python train.py --head_dim=64 --d_mlp=768 --vocab_size=757 --norm_eps=1e-05 --positions="learned+rope" --tie_embeddings=true --init="uniform" --decay_fraction=0.79 --decay_shape="sqrt" --batch_tokens=16384 --seq_len=256 --steps=7941
MLP neurons of a small language model. Each row is named by its layer, matrix (up: input weights; down: output weights) and neuron, and shows model dimensions 16-143. Each number is 128 + 24 x the weight over its row's rms, rounded and kept within 0 to 255. Numbers have three digits each.
After each neuron's rows, "fires on" lists the tokens most often at its 100 highest values on Wikipedia text that the model never trained on.

L2.up501:129143106153125119186119142147144128123138086127114137141158099177117139098151149125133094101143137115102131104150083131110104137162157162116120164164157138137115127162112127118171131138114140133115114154158115155075095172131167128116106097105120140157108159138155132120122147096111143140145140149142130189111123181160098105128129148126136137150148130081144097166151127088065135119144
L2.down501:113139103116108110129123135092146123117130148190140122146116137149089136102148113124148108098196101189138129165116135094088164157111128133126141166126126104158165134116156089117128114126084132113139115134109116155149102139153100165104087122086130115114092134131113111126130117123126117109162127116155160154147134127108135161111097143077087155132187124088116130129126112146164137096130
fires on: "qu", "on", "u", "ent"

L2.up100:121152120148133127146163158100130157103137102138127128106118144112137138124147160124139135141170128131127085146121128114146128139145134133135119160144098132131140074165150156097173156181098135179131078166110121127107142155150122148132132101093117152125088111126102164084114096111140135105100111105133079150154116109129097112113135118112119113096158113129150071198141140113137133140146
L2.down100:133100110112120101139113112102137113069150133116084142144097146144171169103138146115105099167198170153129125081132118172110105115159132129134148110148134131106181114101169109106112097122097104132146122156097090147156115126114120123091117121090130113138094146138156116151122145134135124129123158101160142125147104152113120174116141128118128116141188145136112103143117148106139146138112
fires on: " Sp", " sp", "at", "qu", "w", "on"

L2.up116:110147125150101111140124133116088134164112084113138120158102161089141138130141141143117107155129129147153180136180131138179159130192130143104123114150107083147124145169104112163212139099120168120137153124118166141120161169121115146119114142098150108104131121090132148101137123119142129128106110144146105110127101130165155133138115126130127113134098146111123141154135146142148113147115
L2.down116:139130181091129156139167115167148120125092142170099116134144111123127109095117121096110156147117180083140102152110178133105117067128122165125180118165117124145143113141166163172110083130133140113134111104108113142118149107139126133141124136101127151139110104098070146120111139173122127138126139141125167117149161128089105114121115105100112146135118128137131160143145168115087131109136
fires on: "y", "s", "ron", "t", "ark", "ad"

L2.up375:107146141116106123160148110114105095139128105109196113130167090158115126125068115133159101123139143117127118065175092131156072142164127086118134103112123095138129133119149137126155133122144090102126156122146158104136063128096079127118098147158145102127134145124104102147136128131144104130141114127124134137137119161129132140133111142101121157151122114114095088123171155123113150156138
L2.down375:072112107116121116138149128124153134129057128137106090139119109134131141107109147136126111154114088136105151144091177160163139082127190100106137153126172122125125119096139131157094169116119167088168131136146136176168174183125144139140164149116123112123109100134138114137119113141140156118141144134108112138093148142092134122137120094147136118120159117100143121097118143148097097082136
fires on: "r", "s", "h", "u", "th", "y"

L2.up648:135094124105158131160126127101108138091107137143142118148139175125177131115120125118127088104174114136100104109095157124172109094153135138121127148135088098066144110112127162169103117114152154163132162133149128076146148176108117143137123086141124169132133118054128133132125107127139145111095110130153135158131151131160110168136149119130096106144120124108175155153133135119125164144134
L2.down648:158127129100143151105110141108131110079111087145102140154153099141108129089106106175166101120167165170084071138134127119099135125122103105111146097134117151135081151147113155147088126110110129153145119101160095129149142145102153117133153105112101093147121150105075132215151143147148121107146083127141130116142105093140131109153130125132148132094145123102134100115116173110164106113140
fires on: "ome", "end", " this", "y", "oll"

L2.up6:131159172123138123125102116109092173112109112162165114131178125101113102164116086109139149125155134129143108098123112137110124098142162121129089149089122110120158114184136085111128150132146151110149147129124130102060168151156130139119119125118172169164156097142125158114131150125157120081161124140112138101133089146148128123136134099081092127155076114152141074156112112129114138122165
L2.down6:104137116127105104123126096163089091164164129204149118154123146108154128132139113163172097155087145157149151078123153161143163122118105099146163110156131121152142150112136160147169115147137088081126122138136120120108126073102171113134139104098148091124150134102112140143141127141116131117129124122103096124094107143093133117101180074114100135123124139085109123094142133125148090124149
fires on: "ic", "d", "irst", "b", "th", "ant"

L2.up189:165105121095114130147100112134134169122123143115078150130125144118113122115083102150104129129146147086149135125158160107120166091142136130168135111103137155101146118141130145119132160153098163107156123142155141147158149163114109115108121125119136128105151122107166124135112151109097147136111122167106171140140136128127135070074119132138108115146155144137100140142110146093076156083168
L2.down189:132188149103166149147107138148158086162122131135092136142113113111101113119145148149132135138126056102141118125132134133073160139143098109096146135120125118183127131102098099120123171143111128139110115154148113101148140145084121108135135140110106123119080178139161083100147133155138120161101133171111139167114141118171117126124134123105141152117166095115138101127114161180156121120139
fires on: "==", " ="

L2.up217:121152100167158144146113098126108131124131147119151106119112122151117137164119125150135103143121129094110161106109097126104142085093114117154088102159136142123099121106126129137140135119155109127147098122150125136123062110130122175184098122101116158119102123162122119152121135119167081150161116134169140122111165139112171111156078167126110174145164120125142103135128182103138141134111
L2.down217:102129109157118150106164158160162129123100142179135190089120100089136119118167157135108093161070097113123100171117139103119110109113121134130137123103149106098143144109124143107133137107120146141121137134155138168175123071140126115140158133157097114112110126128140137068116104087113112131141114154122139110160155131123108145140127091123141159092161116121132142103165146162086110101101
fires on: "est", "o", "ter", "th", "y"

L2.up142:135163147157125138124149087146124132126114098137124183139122169124129128078178143141145177102116112138077103124101150102106119143143150141126110104141148107138130148111132140146137142125151161107107085153177150109108116171178119128109127129094174153170104132112131106135153134125071090109141127145102150138139123131109120144140105139070136132105130179169130098170140141149117136089117
L2.down142:124124057114146126135139120152125120152124203099095147132113129143135168142127109110105146110162110133112096129168144136134119115137167088133119133166160129172144126090153110161126139137130116155118114115148146118131132122140125084126112151145149144075100113132094094163157133112138153121164142087114099151112157124150156106116122117120123136113090109094139161121135156139117084146135
fires on: "er", "ight", "[", "el", "ff", "on"

L2.up11:135129116110162180130150136091182146154084140117142140125159158199159123113143075162092132107151091131141145115131139109150126104141147139131131143116143163134165161115152139148155145122125123117128118129097115131101128171133111175103153146146117176106115117132151151109153126125140161137142136142085152096194140142140116143111142147134122114134138157120185115107102129099088139153129
L2.down11:097122134133092151115171119113121098124101137121161140101181139130138129109119159125122122131126117139139148130139128125112121187121125124163135101153146178131158112128104151174069128201142146077128096106110190096137120120126110153137159138081123127144164134168140104142137127122139146148145087144124123168113092142112160149149105078113125073126089130095125149140123095146103123157112
fires on: "es", "s", "t", "ons", "les", "ts"

L2.up2:129132080107137100136161107128141107095130129103180138126119142141181093159085143126122141130135146134108128146115139092152129112164147156115110091125104078155110095102151146140126131085112114140125129132156152161135111127092130120162095154152115140139140106134112142127096092141101104126123127143089132138183126141147121160124117139161132094176104162111134148138117134141146135111120
L2.down2:125101145127119165143111072135126135124163119164143094144138128107174084107115120135176114104136132118141154102172166131124156141105104130124129133141103082139094166108097172121132143159108120138133110111116140128096145174086119134088158139133112103188090150127165095122143150118127083108135109130136141159105142168146123119139108097096132133118151110062149135150128171106146157095118
fires on: "oll", "ach", "y", "ult", "un", "al"

L2.up66:078126151110174145120147152106075104104129101139142118126144127137143108117112121142127131145161108125111141186065135139149130147139128129125102148083160173133173099152153145116148135095147139132149161148143133103110129111102186149143111137093105126138102097156084140122100129081108084104118112123073107080152094095123154160159152155122162168113148169183152146143119120119112130126110
L2.down66:112119130118096129114140144097106120129129131132120137102126141115075126136116127154117122131122179142128106105127148093114159095141147122154158165141122125129116109127118127132139131114091099100168148130122103143128133120105112150139139165092173101102109104117119112132084124130160123101136102105161141150114125129116176150143107087087134171135131105123151119120145131139142126098146
fires on: "ther", "ic", "ar", "ical", "y", "ant"

L2.up411:117126095186128162151109149101109151102183115121092119108132115109170141066098155150111106104123125140069109120112144113136105157186131120086095130150145168135099116135128168123127105120099099129187126090117103127095140134152118123131129110123142128111141143129143148125098143118100160102104119169069132109144122077122097166128148136107139125161131105107111122163143174145129129167135
L2.down411:163131104071151161132135089133126149116137140148109140135165122107082153171102166135137135123142116115153132157143111090154130152095131174143138128153141084138129140155089154122152119158125138120096158143085120129108130112134101141121113097122139127117146122092164107176139164148111094120085144109116149126083072183115130129123118095101183115134140154135079101127167129127082124124148
fires on: "th", " one", "d", "te", "ne", "old"

L2.up534:149068102135120154145119136128120103169102099115104073120127101118141122109158133109147141113128128141156118123103144122140131155141070128170148115114125143112157158127108204124157167131132127088136160111133131125134124180171133130125115124130065142171153101096150102131168126120116112153120117169132147141105147116134125184120148121145103116158144100135148130106120108137102122120104
L2.down534:088147121123087081130151078129116135121104132152123154126138113102128129160122136101120157137149185150076116163174120109145086096134104111150119124122144126129147110135156132091086145141122113120076143119098098188109131142122100116137117130133142108168165124102131122101142102171124118146103124139072123107136120127110146165097115142107133133138156073115107128146142113135139111076149
fires on: "g", "y", "h", "ach", "s", "ig"

L2.up246:126131108077151097113139110084125162118087130152162149135083143119133130130112064098128157148122131103121144104116122136171109145117130154091129135120128122145105125176128116050119110142141132136161139119119139097126134148148151127175121118179110140163133160141124106109127107133148134129152130115152107124081164128060118146131152146162097123125137114108165120121147078080099128124108
L2.down246:147121160126117169098100166116141117103110116114148127146130092151144114111074150119134137109124148115133128099128175072170119121138165098141113129132139149113128087141133091119141093140105126145103100105102118126158140165138125133152099150134198065141137118174111140103138163125142130099102131121133111112122155136136156134121140112095128153081119109079117148117168163116136112109124
fires on: "y", "ild", "st", "in", "w", "ar"

L2.up730:116174144148119111118162094130132119149059095097144111105133121076141133093165143181117151178129167115129136106183112132100116095126114140098159101137116124099117103133128179157144168132102144103123115086136151128142131132121135145100126150127171109133172137097131111147140097114102156099147128116114116134096155118124102119114112116080137131146125133095161102143130116120130104087088
L2.down730:125139119129096126144151128111157092169123145108142126118150116163120105144116083118090106143195094117123139154130139151186124134162158144120167105154119131094122129119100150083128100153141121173142117118142124080125141074130132092135125155132145132155124113119147093092152124137156139097152166104125128123166162109104146123133150141092155132137116139116144135117160146145092114178167
fires on: "an", "er", "l", "el"

L2.up290:101141126107068104146146161126134125150094162074070130090126131139123134101131183106167191144118128138109107128152129116125103085116135127159100133082104142140122168177145156170087134087125159119120140149132109138105118143127114120138128130152145135117117105140148073137129137115112113138101089151169145110114119130142110137156118168148108140140106176105136086086116157133132119120139
L2.down290:143163126095146127139166110128176125110163134167135162078121146122120126176140133139136135138154144155123137152177156106095138139164160138122112115105104122137165135103148092161127098102104102097092135118113124111162120115115094121121106107103121104138093115105116131079163129147113113157157150150134122176150091057121105163090119141111116132141134130128080153165095095142164084173104
fires on: "s", "ers", "pl", "ess", "h"

L2.up193:094076114111182118116122090148163144110150076155121121107086088115173130150127133114104119158128143164104150158097136142131104127134176152109142157141120175111116119137129140157112093157110106153150103163108142124126107150112162132126102159122088111151106114127147136145138131130132146096107151166151124163120100147120117125110141158125121105148152171137125060169116089148120131109131
L2.down193:103156113087173091132099193123153132088157132087150171133113134134117119100143132118146123110116145125169131090106130121100142131140120139136165172137159097206109171126179133165122141155130127124125116135145078120144117138148144132152126122139116097135071122147119129117126127156150136133087075129164142115125112136087147129129092123125138122100096153128126150102102102136118123144120
fires on: "ce", "y", "qu", "k"

L2.up308:159139119092099112163179131108140132132161134144100110126129129120141135139099139157168170114126138112073100097085125118138135116117131101136129137130171126114140109114132117109137127119093094111133139115150155131107097120141107117127171141123134125177150120091142134134125168095123117101071144140067131119147108140098131137084166094089108085137083138160140102117123181150107118127114
L2.down308:141118141122105094168164087163104123141159129176135142142149156104095114150132101100130181161156098128104152113106123116134112141131111132146119126125115109196126135186118129118148095132149179164101184117118124131118091106130132117116119153108108051106113146127173146114142117114123127149112111158123161067119143136120149115150143114078141151135094125139135147145148121129101114137192
fires on: "th", "nd", "st", "d"

L2.up5:136111100142149125143148073104112102172136149127170115147133116119102149176109133115099109120121129095153131126130117146124118131108181112163143142120134163126109121122149117133121093096119110110142169157135138092095139157141121195127106141095121109118189119114161113151163115127112161125113120086126142142134149110144160139123093134118130107170159149168072152145128124105098102070108
L2.down5:115110097124108117127179144036129112153111149157125149136102125102150149146141136153150136109106093106130093095107145138142146141145107141085074118119167142162194100128083130115133125122122102139144133122142136139156087144126160107127094172126122117140086183155114154154149162124156107157132143179138067124134099075143149146104171153140142144098134131107147113096131137105170131104113
fires on: "=="

L2.up488:143127106107129156146116146177106158092128160130093107099160162148122146113180125146077172160079127110120152105078137126115111117142147088182140158134132142147141146101150132133194095158103159105102101125144136131126102173163132180110122130135132123159160125104098151190147108140138120102123062170152102132172130152149065137130137137127100155148128150131127110125124166122118164152134
L2.down488:095138146081099190109137134114162132162109115180177138092153131129125161151114137121123112132143155149145111160185180108132127102162102129111163077118117143135145114170100119159085108153118122137101148110146150140105101087137124107129136107085120130126124118108140128110119143137100109137183171141082164148132101136120162128142143117134169098157138119103156111098155124106158089141175
fires on: "es", "s", "is", "ates", "ons", "z"